MLP neurons of a small language model. Each row is named by its layer, matrix (up: input weights; down: output weights) and neuron, and shows model dimensions 32-159. Each number is 128 + 32 x the weight over its row's rms, rounded and kept within 0 to 255.
After each neuron's rows, "fires on" lists the tokens most often at its 100 highest values on Wikipedia text that the model never trained on.

L11.up41 [ 94 146 128 116 124 200  79 178 114 119 126 126 138 114  82 168 194 128 148 112 178 100 155 122 113 128 137 143 115  79  98 155 123 107 125  58 151 157 142 146 110 141 121  83 147 171 124  71  86 107 140 192  99 110 121 144 129 135 154 183 159 131 138  78 101 126 118 114 105 107 132 140  92 137 106  98 188 123 127 137 184  97 137 118 159 130 138  50 153 103 155 150 116 161  94 109 148  96 133 117 149 170 134 101 102 136 129 110 164 137 187 128  84  98 163 122  75  65 172 167  80 130 169 163  99 227 122 124]
L11.down41 [144 125 132  96 170 111 103  42 145 121 171 153 144 170 175 116  61 119 191 137 127 122 136 173  70 106 166 145 153 149  88 148 136 150 151  85  67  94 138 154 131  59 146 110 119 144 171  84 173 140 139  83 117 110 148 149 164  87 119 140 169 135 123 206  98 121 113  66 127 163 122 163 115 152 140 118 129  98  56 131 146 104 172 101 171 154 137 132  82 132 138 135  93 180 145 110 114 142  99  45 104 145  95 158 170 170 108 128 125 144  84 142 166 152 147  69  96 141  94 157 120 125  79 128 148 179 117 117]
fires on: " Sh", "ish", " sh", ":", "sh"

L7.up170 [103 137  77 164 147 152 199 182 126 143 124 108  91 149 173 121 193 117 100  97 146  93 104 115  44 135 153  98 138 142 146 160 147 102  93 186 125 191 234 170 132 128 153  67 114 112 128 122  90 121 170 147 131 132 146 110 103  90 104 129 135 153 131  94 114 161 128 201 103 138 172  83 125 143 100 116  92 154 153 160 180 140  90 178 131 137  43 145 145  94 126 114 109 112 161 126 147 103 189  24  55 117 113  65 144 161 152 138 149 130 129 118  98 172 110  70 133 108 173  84 123 171  95 121 132 111 130  98]
L7.down170 [ 67  89 127  96 157 160 108 124 135 132  88 145 156 110  98 137 110 138 146 128 167  94 150 136 154 165 136  99 170 169 140  99  92  62 138 133 146 158  91  73 112 156  69 133 125 110 140 120 170 104 114 119 106 193 132 106 138 139 111  83 149  76 113 134 135 144 167 160 165 117 160 114 152 126 104  55 149 119 104  74 148 105 181 109 142 184 130 165 127 111  89  90 127  95 136 165 110 163 112 143 177 134 137 123 135 151 145 110  77  72 119 163 126 140 146 154 197 127 115 120  90 126  14 172 123 176 157 104]
fires on: " /", "d", "N", " and", " to", "R"

L11.up585 [169 152 150 148 131 140 101 107  65 138 122 129 117 120  86 133 158  59  85 128  91 113 127  73 112  83 175 125 128 141 138 177 133 131  94 136  91 137 113  86  98 197 160 131 181 104 192 122 104 173 141 140 166 107 116 113 121 156 163 115 137  92 139 167 126 129 210 139  78 126 116 116  31 105 134 146 101 124 146 195 124 142  85  65 113  81 123 177 102 117 121 168 128 152 111 151 144 133 101 160 168 140 181 180 125  80 117 156 140  84  93 111 108 114  82 138 103 133 134 127 146 116 135 148 123 169  47 133]
L11.down585 [121 110 139 141 141 167 160 162 139 129 196 133  76 158  85 136 157  74  86 102 136 104 105 187 111 165  61 154 181 135 180 171  88 153  89 166 113 112 103 144 104 104 115 130 114 107 161 159 117  48 158 147 168 136  70 154 131 164 135 142 107 140  75 103 140 178  91  85 145 177 151 202 131  94 163 177 101 118 116  83 196 138 177 161  70 150 112 151 148  69 116  78 133 134  78 100 184 136 136 112  88 125 165 131  91 129 195  75 136 114 125 112  57 111 169  90 125 149 156 129 142 126 137 119 176 186 116 168]
fires on: "en", "h", "ur", "al", "le", " al"

L5.up520 [136 160 119 132  95 116 123 114 112 153 135 148 129 179  84  97 153 150 179 160 152 106 120 155 130 138 133 129 157  81 134 167 109 104 104 112 188 159  74  92  97 125 125 152 107 130 132  84 109 128 181  82 116 160  65 153  79  72  74 108 135 114 153 123 115  91 156 134 151 175 114  98 131 132 105 130 117 144 139 135 244 147 167 119 124  60 131 165 157 212 120  40 113 106 170 129 127  89 179 161 115 119 130 165 123 136 141 138 194  81  94 181  85 142  93 145 160 126 121 124  73  68 150 118  90 152 197 132]
L5.down520 [111 176 184  67 126 125 132 112 126 172 178 118  80 118 162 128 109 123 139  84  98 178 148 171 141 151 104 135 127 130 128 136 169 142  83 100 122 114 120  95 115 115 119  69 161  87  58 178 186 149 116 111  89 118 164  64 123 127 167 145  95 152 125  95 110 138 212 151  84 137 139 133 120 150 138 134 104 137 114 126 139  96 102 107  89 179 182  77 102  37  84 153 116 129  86 134 123 137 135 109  90 115  93 144 163 126 110  69 104 210 115 119 125 103 180 130 121 133 130 159 133 191  77 147  75 129 105 142]
fires on: "or", "1", "vi", "ver", "\n\n", "i"

L4.up433 [107 161 126  93 143 132 205 106 118  78 132  74 135 157 123 152 150 163  71 125  92 107 127 105 124 160 109 114  99  75  87  94 154 138  94 120  79 172 123 172  94 133 165 171 143 116  92 116 135 102 112 156 131 114 109 109 130 131  66 129 111 120 122 101 142 150 122 127 106 110  75 148 131 173 145 144 144 178  40 135 128 173 204 124  95 160 182  87 156 159 150 101  72 120 111  91 117 126 143 126 160  35  77 128 117 168 146 108 207  98 114 126  88 215 155  89 122 106 122  86 142 136 140 110 129 123 105 104]
L4.down433 [ 99  73  64 133 127 184  69 153  93  92 108 129 117 131 116 115 112 136 163 188 180 184 109 160 138 144 139 144 116 177 116  86 178 133 125 149 107 144 133 178 158 105 160 116 107 139  46 104 170 116  95 111 165 138 148 140 128 155 131 107 109  97  91 156  86 111  94  61  79 164 194  91 150 138  95 105  66 175  82  92 210 160 104 122 155 120 134 174 113 166 132  89 156 112 129 126 122 151 172 134 197 159 194 155 162 188  89 125 129 112 161  85  78  94 175  90 159 118 116 120 119 116 164 104 120 136 116 157]
fires on: "8", "c", "im", "ation", "ater"

L9.up228 [185 133 168 135 138  91 105 135  69 113 164  57 125 167 128  75 103 134 126 143 122 114 146 119 124 172 146 154 153  91 150 131 163 158 136 117  97 127  68 110 133 191 136 179 156  91 150 144 141 185 120  87 108 118  74 114 107  94 153 145 176 107 117 143 131 132 106 157 124  98  80  76  98 147 129 150  86 183 215 133 129  92 133  93 170 174 143 139 185  90 143 103  84  53 145 116 124 154 142 134 128 118 104 121 126  40 137 224  93 126  81 152 131 169  73 135  89 146 114 137 122 132 146 153 137 128 156  57]
L9.down228 [148  90  82 161 149 147 147 116 127  87 110 146 130 156 144 180 146 137 139 115 155 182 107 143 144 119 132 107  78 123 174 129  90  85 153 156 177 148 126 142 138  69  68 108 202 121 124  89  73  97  64 117 127 167 136  77 162 141 122 149  82 181 119 169 188 161 134 190 126 154 120 152 161 165 114  89 155 119 111 158 173 154 161 154 129  89  99 122 106 145  94 182 147 107 101 142 130 165 149 175 190  54 126  89 132  82 123  92 144 177 119 177  89 122  39 128 102 148 106 122  74  56 122 150 119  86  73 110]
fires on: ",", "n", " ", "cc", "ed", "r"

L11.up497 [135 204 112 144 130 133 123 118 126 146 109 155  58 151  95 119 111 161 197 154 121 109 139 121 147 153 146  96 150 117 156 123  84 121 127 180 113 141 170 174 145 135  91 183  84 143  82  98 158 101 126 181  99 119 113 159 160 115 100 146 191 163  74 115 117 134 146 119 107 125 124 134 169 149 142  75 107  88 140 141 186 136 121 188 165 138  97  97 148 160 131 128 157 142 118 132 113 162 156 143 124  95 161 162 162 127 197  89 123  89 156 154 142  87 100 122 100 127 182 132 154  86 138 148  63 119 105 107]
L11.down497 [133 125 101  97 155 192 116 132  41 182  55 153 170  92 202 139 193 106  68 140 129 156 123 114 128 130 115 142 126  84 161 131 160 134 105 113 140 142  76 111 119  95 144 153 135 119 166 127 120 171 106 117  92 140  89 149 173 124 186 130  96  99 118  87 102  99 129 179 115 139 101 103 132 115  89 114 110 154 146 159  95 134 126 160  84 138  73  99  60 176 141 104 115 103 107 177 146 163 160  68 185  98 124 106 130 132 151 117  68 139  75 109 148 113 159 151 139 169 137 140 165 106 162 105 143 156 115 175]
fires on: "is", "r", ":", "n", " n", "th"

L11.up171 [148 141 136  93 167 128 111  24 115 124 149 137 101  99 110 118 170  86  83 149  61 124 146 146 138 114 180 141 180 130 119 140 119  88 140 150 152 106 166 154  82 148 114 165 133  99 163 120 209 135 173 140 140 119 132 170 206 148  93  66 198 148 152 106  89 172  95 109 125 101  99 171 112  98 160 137 111 111 119 135 103 103 125 125 134  72 105 127 113  92 141 134 133 130 141 149 123 175 121 101 138 141 156 208 189 125 148 134 167  94 106  92 144  66 158 136 162 137 106 112 117 111 125  98 136 140  85 116]
L11.down171 [102  64  79 117 172 152 106 103 161 143  68  57 119 156 214  84  98 159 127 100 123 115 156 160 159 145 124 112 164 148 109 171 100 150 120 118 130 170  74 155 155  73 103 104 141 126 132 140 111 132 144  68 136 107  85 144 140  90 132 190 137 136 126 101 183 151 101 176 156  86 106 146 106 100 144 143  75  72 103 159 128 133 126 152 160  66 103 151  76  86  88  92 124 153  84 159 153 175 166 149 122 187 165 106 118 148 156 147 112 106 171 117 137 144 193  72 102 129 122 123 197 174 135 142  94  65 148 183]
fires on: "or", "y", "en", "ain", "ur"

L9.up261 [147 159  93 126  94 181 128  64 142 144 158 140 135 124 165  80 117 169 156 109 110 167 115 112 105 176 150  92  80 154 100 140 130 200 148 174  78 110  91 154 129 143 100 130 170 178 124 147 110  80 136 105 121 111  70 129 115  87  99 117 129 139  84 152  71 157 182 156 129 131 142  94 105 146 153 133 125 137  57 127  85  97 157  82 109  76 140 176 109 143  86 161  64 177 147 142 154 128 151  85 202 142 112 169 151 166 129 124 130 146 134 164 173 109 149  99  96  93 132 166 169 128  88 123 105  59 158  86]
L9.down261 [119 108 183 168 168 137 153 173 137 149 127 106  86 158  60 157 209 141 128 149 161 209 139 142  75 117 119  79 120 156 137 129 154 149  88 119 112 177 107 111 121 130 145 138 173 102  93 153 115  98 112 172 126 125 135 196 112 146 159 163 119 112 175 165 124  84 117 113 135  93 109  77 142  84  96 112 102 102 172  45  81 126 127 129 182  94 131 117 128 136  84 108 151 103 164 109 130 213 129 122 132 201  79  92 170 123 142  99 143 136  70 147 137 189 121 152 108 102  66 154 164 158 139 119 128 145 119 127]
fires on: " A", "u", " B", " G", "i"

L11.up573 [ 81 122  85 140 101 163 118 126  95 137 153 132 134 103 121 109 130 149 124 137 111 145 184 136 116 161  89 145 119 161  93 124  88  92 161 183 121  83 107 126 159 142 158 147 155 187  75 117 146 146 167  63 116  62  94 130 172 108 103  82 101 100 138 174 113 140 134 139 169 101 179 171 122  97 122  73 161 145  65  94 157  85 112 125 102 156 116  98 137 122 112 101 128 104 140 143 178 131 179 134 168 165  86 142  93  74  73 104  79  86 138 123 144 119 134 149 165 134 126 146 144 154 159 160  88 148 187 151]
L11.down573 [143 137 123 159  97 126 131  83 132 125 103 124 167 118 134 136 150 156 141 114 142 183  49 117 119 118 103 130 155 144 137 144 165 125  49 108  95 142  68 143 127  79 110 149 175  83  97 135 154 122 151 146 171 161  80 145 101 140 148 145 132 111 116 138 140 149 171 161 118  89 119 134 134 106 136 158 157 140 139  92  68  93  76  68 129 156 129  58 183 118 124 155 161 148 118 208 100 167 111 108 191 119 134 132 135  49 153  82 188 115  81  72 166 105 156 166 150 182 137 111 149 161 105  89 107 151 170 151]
fires on: "u", "e", " w", "ed", " B", "ord"

L8.up395 [101 151 174 144 142  71 143 170 107  79 139 128 144 178 108 190  62 141 121  97  58 142 125 155 144 117 160 145  90 165 101 128 164 156 117 151 172  98 149 119 124 149 132 182 135 108 106 135 104 106 109 179  80  82 118 115 151 138 175  93  68 129 183 126  80  99 151  53 103 113 118  88 125 131 120 214  97 210 114 109 100 118 154 102  87 128 153 128  91 112 166 130 153 136 143 135 144 134 174 135 151 113 122  53 161 122 145 142  71 139 181  94 158  86  95  53 151 127 154 179 120 167 152 131 128 130 129  85]
L8.down395 [176 125 142 113 137 131 103 151 133 152 126 125  92 153  68 105 141  92 160 110  85 136 131 165 122 108 122 111 105  94  87 102  95 130 176 144 136 155 145  95 108 149 132 167 129 156 151 101 116 188  87 139 145  49  92  99  70  91 159 119 220 128 107 141 150  90 138 180 132  32 110 148 147 145  78 124 193 106 102 172 174  64 137  57 136 184 111 111  79 111 154 127  96 106 127  95 145 120 110 145  37 140 129 172 132 132 131 115 138 153 162  98 119 146 137 206 160 140 155 121 115 107 182 174 146 120 132 124]
fires on: ".", "ill", "on", "im", "ar", "ad"

L7.up254 [186 164 126 156 116  69 142  79 135 136 127 112  97 106 155 126 119 174 112 124 167 149 135 117 115 114 143  94 103 113  71 138 154 159 172 116 125 122 231 171  56  76 183  98 132 142 164 169 166 122  92 116 176  81  47 103 154 114 139 107 137 138 127 154 151 128 115 117 135 105  67 141  78 115 143 137 118  91 149  92 197 124 178  78 103 132  74 160 154 143 139  77 110 171 182 148 132 159 159 141 124  50 110 124 111 141 102 116 165 136 178 106 163 108 104 101 113 121 115 108 159 171 106 140 172 127 107  88]
L7.down254 [ 72  93 193 162  37  90 153 135 109 179 113  82 171 116 154 147 135 142 180 152  68 173  89 147 142 124 129 125 153  90  95  40 150 106  86 120 120 132 144  73 146 119 122  96 165 114 173 162 134 187 108 110 120 118 159 187 154 135 141 140 104 166 127 135 158  96 103  87 165  70 113 137 126 110 120 114 140 110 169 183 109 146  83 167 102 185 141 102  86 142 131 170 121 125 117 156 105 126 144 117  92 198 108  89 139 152 111  97 115 124 107  96 121 127 117 139 139 184 184 136 139 125 145 180 162 138 179 134]
fires on: "ight", " under", "el", "ear", " d", " w"

L4.up601 [148 103 155 129 165 134 161 145  97 154 113 154 115  95 142 115 127 123 143 146 156 147 141  85 110 153 103 147  91 155 142  64 111  96 136  47 128 147  72 116 151 130 162 123 111 111 110 163 149  83 138 133 105 132  71 102 119 115 133 133  75 202  90  71 127 120 113 102  58 129 133 122 171 188 118 125 143 129 108 190  95 107 146 124 126 150 134 182 160 140 158 104 131 135 135  94 198 147 142 137 159 133 180 136 141 133  55 152 118 146 102  89  94  80 118 166 132 189 122 115 153 113 140 134 117  84 120 187]
L4.down601 [109 112 146  79  87 115 164  87  68 140 128 107  97 124 111 122 108  90 111  86  93 129  72 177 160  63 137 160  86 114 105 204 152 149 123 169 115 141 151 182  85 163 116  94 119 133 144 131 104  96 126 124 114 125 136 127 143 158  97 172 143  81 175 122 155 119 182 123 160  63 136 150 171 165 203 155 110 124  90  99 158 134  71 134 201  94  71 176 104 154 138 147  82 146 112 117 108  79 116  89  88  69  91 118 150 174 121 117 160 166 164 113 150 129 130 124 132 101 144 143 104 101 161 141 173 107 137 123]
fires on: ",", "\n\n", " of", "on", "are"

L6.up157 [124 205 120 106 160 166 155 122 170 127 126 133  92  99  95 146 111 115 114 120 163 161 171 200  81 144 135  71 148  86  94 159  53 161 131 141  36 148 129 107 123 194  95 178  95 101 118 115 142 110 134 133 161 142 125 105 103 145 133 101 126 119  91  68 111 151 124 114 112 107 173  24 170 113 130 124 174 191 112 100 146 163 165 132  98 127 143 100 130 156 114  94 171 186 114 113 113 145 131 148 127 103 210 136 180 122  96 108 140 140  92 177 137 120 169 143 133  44 154 127 158  92 154 120 133  96 131 153]
L6.down157 [146 141 119 132 119 155  98 102  80 125  62 158 177 179 159 145 119 141  84 132  83 162 136 147  59 127 119 183 144 108 143  98 124 124 111 111 118 137 153 162  99 139  78 116 119 140 158 125 103 152 123 199 122  64 176 142 133 103  91 155  64 149 181 116 149  58  78  82  86 107  92 129 150 158 146 137 109 139 125 162 139 145 124 142  78 117 174 138 139 119  94 130 157 120 151  98 110 196 170  29  91 120 136 132 141 138 133 186  92 113  89  97 168 117  53 129 131 113 180 166  88 155 121  62 122  98  75  90]
fires on: "m", "k", "d", "er", "ch"

L9.up612 [119 114  87 118 129 144 184 105 109 122 129 123 152 209  97  74  79 104 122 186 139 155 113 137 172 130  98 116 124  48  69 159 172 172 110  85 118 100 167 153 115  87 126 164 190 129 127 118  83 159 146 140 158 111 129 147 156 125 119 110 124 151 118 125  80 119 139 111 152 129 145 118 144 115 124 137  99 143  94 158 111 194 208 116 137 169 225 105 166 149 177 103 127 185  88 150 156 145 149 172 102 169  63 124 162  67 147 123 148 114 148 101 183 149 111 173 119 127 124 111  81  69 147 142 167 105  77  85]
L9.down612 [106 163 106 142 168 175 107 186 115 174  74 138 120  88 102 164 153 106 171 157  80 117 121 110  94 136 136  91 157 185 141 163 109 101  99  82  80 114 121 151  86 123 170 139 158 135  90 142 128 153 120 159 123 134 110 141 111 118 117 114 156 201 101  96 165  83 111 134 123 138 115 173 207 153  88 135 117  81 201  63 131  95 103 111 129 146 138 144  75 156 105 111 118 127 140 153  89 152 136 110 162 164 136 175 123  98 122 103 177 165 160 148 105 159  31 142  61 101 149  94 133 161 131  93 104 145  91 160]
fires on: "7", "ater", "–", "8", "4", "am"

L7.up300 [ 83  80 103 163 136 109 145 222 124 125  69 148 136 149 157 129 129 148 148 109 111 164 110 140 122 121 102  77 133 171 119 114 116 113 160 140  63  95 130 145  72  94 134 107 135 119 144 152  57  79 165 148 160 120 109  99 165  94 132 122 139 162 161  95 126 145 172 227 126 120 137 111 193 109  61 184 132 144  70 142 124 129  86 127 136 106 111 131 103 114 168 119 162 158 109 167 130  57 142 110  99 109 151 109 133  95 150 103 127 192 114 167 136 160 123 124 144 124 116 119  51 135 164 144 149 122 161 126]
L7.down300 [ 69 175 178 113 111 141 120  88 218 133 198 154  50 122 131  77 152 110 160  91 151 136 153 130 128 121 180 109  86  90 132 157 171 123  97 107 178 124  93 155 133 167  58  94 147 122  89 103 190 152 130 137 115  79 110 176 137 115 201  77 131 124 164 156 110 137 109  63 167 167 126 119  78 170 136 174 121 108 160  89 108  98 152 163 133 164 136 137  46  84 124  99 100  84 152 160 107 184  89 159 151  87  95 128  95 123 129 155 144  90 154  96 122 114 140 120  96  88 129  99 180 100 117 166 143 120 115  97]
fires on: "el", " /", "im", "d", " to", "ill"

L6.up586 [ 86 122 135  93 105 152 139 135 133 139  96 113 128 160 138 125 112 114 174 120 145 160 179  72 152 117 122 120 175 151 107 163 130 105 111 128 105 186 145 174 165 174 140  67 128 127  74 177  90 109 141 127 147 161 133  87  78 168 145 180 160  38 148  78 123 180 150  96 100 123 131  90 125  76 116 178  97 138 208 176 114 140 127 178 196 135 111  95 184  86 124  17 133  61 145 154 101 135 146 100 131 142  64 138 151 154  96  76 152 137  93 130 126 154 141 117 141 134 142 144  90 143 175 126 161 158 112  88]
L6.down586 [122 136 196 141 140 153  89 154 102 129 131 120 129 127 134  95 163 128 138 101 144 105 106  83 179 115 126 142 101 138  76 119 172 142 167 102 160 127  78  48 140  58 161 206 201 166 117 146 132 103 136  96 166 136 151 215 152 155  97 105 145  88 118 187 124 116 125 181 117  81 159 104 164  94 103  89 135 144 128  95 139 110 125  75 133 177 168 175  74 173  80  96 145 204 160  76 128 112  76 100 145 103 196 130  99 101 116  68  89 109 152 120 137 131 160  90  80 113 135 122 140 167  92 145 159 155 119 156]
fires on: "al", "ul", "areer", "ew", "ro"

L8.up287 [142 122 154 165 112 175 139 133 105 143 160  84 129 136  84 181 145 156 124  74 149 123 144 148 153 115 108 166 107 125  93 118  97 116  68 113 123 111 132 120 143 131 169 165 127  93  81 130 151  84 124 180 151 118 167 140  86 126 140 146  55 116 201 158 111 132 116 105 144  78 118  89 125 159  86 156  82 174 150 167 125 128 147 104  88 110 126 168 109 108 110  76 163 172 142  96 135 189 130  61  82  76 161  47  89 166 139 187  93  92 119 160  85 138 163 115 138 124 143 129 116 177 134 139 103  95 135 149]
L8.down287 [129 115 143 139 154 122 142 141 175  78 106 190 113 109 134 160 111 109 136 184  71 154 146 105 121  95 191 119 157  99 138 112 177 127 139 140 111 126 151 184 133 109 187 194  76 130 122 100 126 136 115 109 100 170 188 108 169  89 116 148 187 135 111 105 132 145  81 163 104 120 166 120 136 102  66 128 131 112 110 126 171 190 124 146 153 116 111 100 166 103 149  70  88 128 166  89  96  56 119 140 159 184 144 207 155 107 125 115 169 152 182 140 115 147 143 147 133  98 127 120 142 135 134 208 154 113 156 115]
fires on: ".", "ak", "im", "ish", "ash"

L5.up323 [109 128 108 131 124 145  57 160 141 169 107 161  97 106 138 109 137 138 168  70 156 124 105 124 206  88 126  96 141 131 103 118 147 118 139 155 132 115 190 158  92 128  76 156  56  99 120  84  93  84 105 143 180 147 137 135 118 133 196 113 148 148 152 136 114 194 160 122 162 166 159 104 126 113  93  85 153 124 128  84 142 135 139 134 177 118 124 130 156 129 152 100  79 145 124  94 165 122 131 188  79 114 112 191  64  95 135 104 103 121 125  90 134 132 101 143 172 112 126 103 158 207 144 187  69 158 181 101]
L5.down323 [120 135 166 122 165 106 119  96 110 126 124 109 114 133 155 151 178 127 101 134 149  69  91 111  66  87 139 101 108  77 124 133 144 149 127  60 139 121 146  80 157  76 178 136 139 147 139 138 193 127 120 135 110 168  87 132  79 172 153 119  83 104 120 127 143 147  89 126 132 127 160 110 106  94 195 111 172 154 168 134  91 101 114 137 143 143 193 153 137 153 120 111  99 165 205 163 115 156 154 115 138 132 110 143 104 147 144 114 198 151 179  93 107 125 126 112 179 133 111 147 100  51 184  80 121 130  85  86]
fires on: "ro", "ot", "al", "her", "ok", "el"

L9.up340 [143  85 164 176 151 180  49 155 135 110 110  78 126 131 146 100 103 169 103 166 132 156 110 154 157 113  87 193 123  78  52 169 130  96 163 130 105 117 138 139  81  77 150 147 155 151 133 150  98  86 135 143 167 137 115 132 150 135 153 115  92 123 128 138 134 224 120  84 182 116 121 125  82 128 176  95 155 115  74  81  95  95 117 131 131 119  77 157 137 110 181 125 150 108 129 122 150 124 172 140 146  83  82 114 131 131 114 162  89 146 178 126 204  87 132  93 149 179 135 152 138 196 131 128 109 121 145 113]
L9.down340 [ 78 102 178 125  81 159  88  80 114  97 153 141 141 102 135 104 159 129 132 186  94 130 104 170 101 115 136 149 121 133 140 144 162  88  97 132  94  62 143  94 108 143 103 174 102 191 114 118  89 110 120 196 107 162  54 124 172 105 173 106 162  98 139 124 191 143 132 134  90 124 118 168 150 130  99 143 146  87 160 143 133 132 125 128 128 144 166 172  89 102 134 155 161 135 192 160 115 135 100 185 130 131 102 109  53 115  71 100 174  89 130 143 130 140 157 118  76 119 108 187 144 113 172  70 179 116 177 180]
fires on: " w", " W", "ear", "erv", "u"

L4.up300 [196 152  79 102 145 127 104  96  90 120 120 112 149 148 155 107 173 107 117 104 160 106 151  90 160  80 210 139  71 107 199 104 156  76  83  96 112 139  81 106 114 107 146 150 116 154 113 147  95 101 168 166 165 134  57 117 105  70 113 152 138 136 103 213 176 135 159 123  93  90  74 129 125 123 126 114 132 137 139 103  63 112 109  84 134 131 139 188 146  88 119 146  91 146 122  96 187 143 120 143 141 123  97 126 114 126 151 116 104 119 113 123 136 157 117 216  83 141 133 113 117 106 158 142 122  98 144 100]
L4.down300 [129 122 156 114  95 148 147 109 133 106  96 104 116 136 118  43  61 147 177 145 120 113  77 166 147  66 179 151 164 166 100 141 119  97 127  99 153 140  75  88 113 124 108  95 148  83 108 143 136 145 124 134  84  99 166 118  70 165 168 132 181  86 154 106 132 123 160 151  99  66  70 115  96 109  90 130 127 159 149 133 107  78  89 107 130 124 119 131 131 150 154 161  76 167 175  82 107 104 117 138 123 151 156 205 201 146 163 141 183 160 131 147 144 106 199 135  79 148 131 181 156  92 172 116 163 152 107 138]
fires on: " ", " of", "'s", ",", "-", "v"

L4.up535 [129 141  29 160 102 119  92 115  91 156  63  60 115  92 112 172  86 137 139 149 117 113 129 154 126 120 152 139 104 131  53 101 166 142 136 108 144 138 151 152 178 160 123 105 154  88  98 154 158 116 134 135 190 121 146 162  93 143 136 100 160 147 122 131  79  88 176  99 174 135 109 138 127 121 158 141  95 154 131 181 144 150 141 197 174 173 130 127 189 166 116 146 174 115 150 101  98 104 140 105  71 130 147 150 115  78 160 103  43 119 109 137 137 159  81 128  93 122 166  96 172 153 128 124 111 117  96 104]
L4.down535 [126 119 164 122 163 117 122 162 176 154 158 153 103 141 153 144 125 104 115 137 140 112  90 135  70 102 129 125 101 152  62 150 102 173 178 128 142 114 107 110 146  96  75  91 143 191 110 131 153 104 134 119  82 149 170  93 142  90  80 160 149 125  98 155 165 138  86 179 120 109 155 101 122  73 137 188 207 145 118 134  37 126 131  94 115 120 145 158  98 115 145  83  72 109  90 111 205 154 144 127 172 165  83  91 100 165 117 153 171 113 127 142  96 106 142 174 151 169 136 172 128 138 190  87  59  94 128 106]
fires on: "ague", "ue", "et", "al", "te", "ok"

L4.up288 [166 129 127 140 156 118  66 161 146 164  90 116 113 174 167 119 137 181 130  82 110 158 180 136 154 141 183 170 154 129 129 133 121 195  81  85 134 167 162  95 105 150 161 160 148 217 102  94 125 126 129 104 179 189 116 101 175 142  91 128 137 146  96 161 146  97 108 166 112 143 193  56 171 107  99 138 106 116 177 136 165 126 105 126 143 161  95 115 169 138 133 109 113  88 169 112 174 154 166  91 205 123  70 139 127 146 130 164  90 134 129 172 142 137 121  60  69 127 121 150 110 123 178  89  94 169 136  94]
L4.down288 [139 103 164 169 127  73 120 168 140 111 139 149  82 112 124 157 194 197 142 204 101 127 102 101  96 158 118 126 184 148 124 152 155 124 183 214  95 132 115 148 159 131 156 110 152 163 124 153  89 154 101  62 157  97 142 162 167 132  86 129 155 127  88 112 143 120 138 102 139  85  93 113  68 116 116  86 127 135  85 147 162 168 105 105 155  98 129 175 186 115 139 165 142 145  75 154 140 149 118 101 129  77 174  82 131 139 155  81 112 138 120 149  54 142 111 107  80 126 143 103  74  87  90 163 103 185 109 141]
fires on: " rec", "cc", "ost", " acc", "ec", "n"

L6.up605 [ 75  84  84 105 115 116 174 171 146 174 137 118 158 182 125 116 124  74  85 111 102 137 101  82 145  97 115 184  90 125 148 155  84 175 146 140 155 160 153 148 117 144 130 117 149 144 114  78  96 124 152 135 196 124  80 169 162  98 112 179 143 128 157 108 137 119 128 108  63  88 108 175 173 109  99 102 146 113 120 146 152 167 111 101 125 152 141 159 108 116  94 129 136 133 157 102 139 154 177 189 149 153  90 106 102 114 103  96  54  72 178 113  86 167 127 130 135 112 174 138 231  83 162 101 106 141 157 177]
L6.down605 [123 128 116  97 162 126 149 139 151 155 183 124  63  93 127 126 120 181 125  99 172 154 116 130 133 165 143  77 146 159  74 113 156  72 101 142  87 123  93 144 122 141 144 120 125 112 156  59 189 185 155 132 145 128 140  40 132 142 124  94 158 118 110 106  98 122 181  96 102 110  94 147 110 146 119  88 138  99  36 113  99  88 151  93 184 143 101 155 124 149 112 159 206 172 205 136 160 136 113 111 116 165  94 140 126 178 115 174 194  96 195  72 123 101 157 181 156 155 108 142  83 104  82  82 156 107 107 165]
fires on: "ri", "tern", "re", "a", ".", "he"

L11.up85 [119 182  95 105 112  98 138 133 176 129 140  98 108  93 143 132  99 201 102 107 177 135 164 139 107  89 136 167 101 167 143 163 107 179 126 109 139 148 124 127 188 172 117 209  76 171 161  74 199 128  74 104 121 157  88 168 161 126 110 129 198 160  80 117 135 167 175 111  66 106 140 133  97 159 113  83 126 129 123 161 101 156 162 129 133 176  99  85 115 125 145 127 128 115 146  92 134 157 156 129 122 125  81 139  96 127 134 125  82 173 131 163 101 127 120 139 142 167 111  80 132  92 159  78  69 142 145  75]
L11.down85 [138  90 117 144 179 110 134  76 137 169 150 141 115  67 167 102 166 134 173 148 125 105 132 125  83 160 163 134 150 135 189 120 140 133 100 135  90 140 144 123 139 152 128 149 183 111 152 123 116 135 103  99 127 143  95 110 118 156 158 119 104 155  61 127 108 163  96 142 175 160 171  76 103 153 142 193 138  83 125 116  69 208 119 113 120  84 166 175 126 151 140 161  67 107 120  39 122 162 120 121 145 125  70  99 104 136 148 183 107 128 138  75 164 146  70 162 100 129  85 166 115 129 129  81 105 120 112 136]
fires on: "n", " n", "p", " American", "merican", " German"